From a checkpoint of a small transformer trained on Wikipedia.
Size: 8 layers, 8 heads of 64 (4 for keys and values), MLP 2048 GELU, vocabulary 32768, 56.6M parameters.
Architecture: LayerNorm before each block, rotary positions, no biases in attention or MLP, untied embeddings.
Training: a variant of Muon for these matrices, 671M tokens, 10233 steps.
MLP neurons of a small language model. Each row is named by its layer, matrix (up: input weights) and neuron, and shows model dimensions 32-223. Each number is 500 + 40 x the weight over its row's rms, rounded and kept within 0 to 999. Numbers have three digits each.
Before each neuron's rows, "fires after" lists the tokens most often just before its 100 highest values on Wikipedia text that the model never trained on; "fires on" lists the tokens most often at its 100 highest values on Wikipedia text that the model never trained on.

fires after: " ", "==", ".", " ==", "===", " ==="
fires on: "\n", "9", "8", " |", "."
L2.up255:511515521548471392538412533497513480517449521446456540456461491517545464510494463539449433435482473527489391555501521478497524555497471501465434559488508467605544536560416494504468550471437505510414529547534475471513494478514511449530505591489523530507549436538490478496502545545509527506431540411433506414469446580473437565502506546470480509586499455442448557474455474423515518521521487528472528518504450568471467504506522497442554525501525500498491487517426434493496528488510491521498509500456486509427514581497569483526473522457521499453508457516504473522520424525549468449

fires after: " al", " Al", " C", "EM", " St"
fires on: "-", "U"
L2.up1798:484512557394544570547530550483508487493518517560512446466499474475419531551485501458523613572484429482563519468516415542518482468504533523457568455510483450506416500501578507533563444536534634495542537524508445486532436458490514411461492500458530468463497486486555545503451516450554517452481456485441447535512496463523476469510543514469509487504498437465540451505523479488514506519465511454558510456486517435543509488576508556511530541511532533484486525603534416504513478547489503506520485530455451533569574412448472481568493504528477467451529484583511460523451468508444475518

fires after: " ", " (", "-", "–"
fires on: "0", "1", "2", "3"
L2.up655:480462483452529505539497496532465523412550573528483535513505465519519488407472472510549484544436485537557510507504489515509453552461460514481511440481506450558474436378554480519479430544469521508518461507491447486546529474468456407495553538469528539542579512479482489544441558465507469487475536432540551497617565482471517542541541536515429497427508525526469461559439474529508456467489513544574491491590532515452430553446523512466505445522547486426518424473507475581485518473483420455485429496474511472445495508464498553474443500473433559509434580466456496423513493558520470537

fires after: " (", "\n", " ", "=="
fires on: "2", "1", "3", "a"
L2.up812:513493482548517476520502518493520519476530488505462439468538467548491506410492412516470426481508488525501496458483453488517498500529552527420560523491594509544434509494515440458567528534464535510465462456435470508493534459524488529505443511485544479533424521526474524512435566516542501507456461490509504430522406603459475508483485472413513449472484475444545561442513500463514475454418496507537479515477499524606447511531402503439550560471535503571560483509563481542568443430543529567509448543478499535473582524499491495476524461501531533495648458528475456549530476531480466503

fires after: "1", "9", "8", "4"
fires on: "2", "0", " Album"
L2.up1819:563536433427488503482406497490479431458553453555465482504474534512537477510481570514556539514485523510430452447479523522586439451547510566449491485521566523478510561530503457505519459509540456491434513493500560459415523512490588489534507469503495447506553490519537479554511488495418486469490503489477509526448510546494469513434551494477480467540443513509469415575496539502525511562502507451536522447513543552477462456483523454497563446491551519502449544508534479447545425438512592533523558457439475484568414517504455490505555468471459501470525456516486534561536489520502528565

fires after: " ", " San", " to", "–", " ("
fires on: "8", "9", " |", " Blas", "over"
L2.up61:449478480502489505539525470578521423501476600530575514457504415444541511532533506540427507513504544405538447496519438499518471572554486523525455519470527542547481500489522467457523547476476494425519555429465514525444486495463552428493476546494534545414508496495565493439447508408534435519528494492465518527478499486532442483508549508555516493436569499510524531423527475441496488481573534571489498476456467520468453481525553587497500460470387507486484524527491434483495476501495457609567483467499474511460507515486531431489539491581462519580533515469514503492540431516495474552

fires after: "1"
fires on: "3", "1", "0", "2"
L2.up1412:582535466438496512478514451583566501515543477537484499516596452479468572433436503533545451559558527514523542423524483532447450482509481473496506523447566525511575535504499500518542420477479465485524543562427488466447487486448502501557477505510438522502480474542489506479481493506481449458422451500567463530411557536505477451476530510508493524515478514529521546508478522563466497473452468464465444454566519500513534491478548525517486458477568500534465552460506563564527425549526455529470489518498571523478517448489518495478520510584436492526446508522549515417454516497444479545

fires after: " ", "9", "1", ",", " in", "8"
fires on: "1", " Ol", "9", " however"
L2.up938:506495488493447488508520521542500441442477440509479494525504552520532507521475478562483536556505527515424544479516503475536487461514487457476492577478479455545531526509539511512428490379513490548427500530569480525498488532574523565455464466505497494489507503470566509542521528522471593461423480502484500496599442543468427436409479522476440557508465475425449495501513426455509505473465562541535449504499468476494502559537499423572589524466475438424459496556444572527498579518503532533497546436547459496481541518536458461481548421496526496479510484541451584498512492475522464541

fires after: " ", "-", "_"
fires on: "0", "1", "ox"
L2.up526:445513431406521549484479470509511530477491519424458560538512459467460528500532469480443500595447553468480496527570424545512454506510505548434456436542475511527401514488520511478492515527505506536554519529460545512534502538467433517413486434512569489523477525493465485515482565530497517439405552520515531477490440470540531492464518476566514473484505527475432428519540458463489476528491540460578455428515538486403505471480517544508459476462564442462461490522483517462515519532521469477501401550496528587486514516543551452507514586540434446515476529434522517479489528520527467511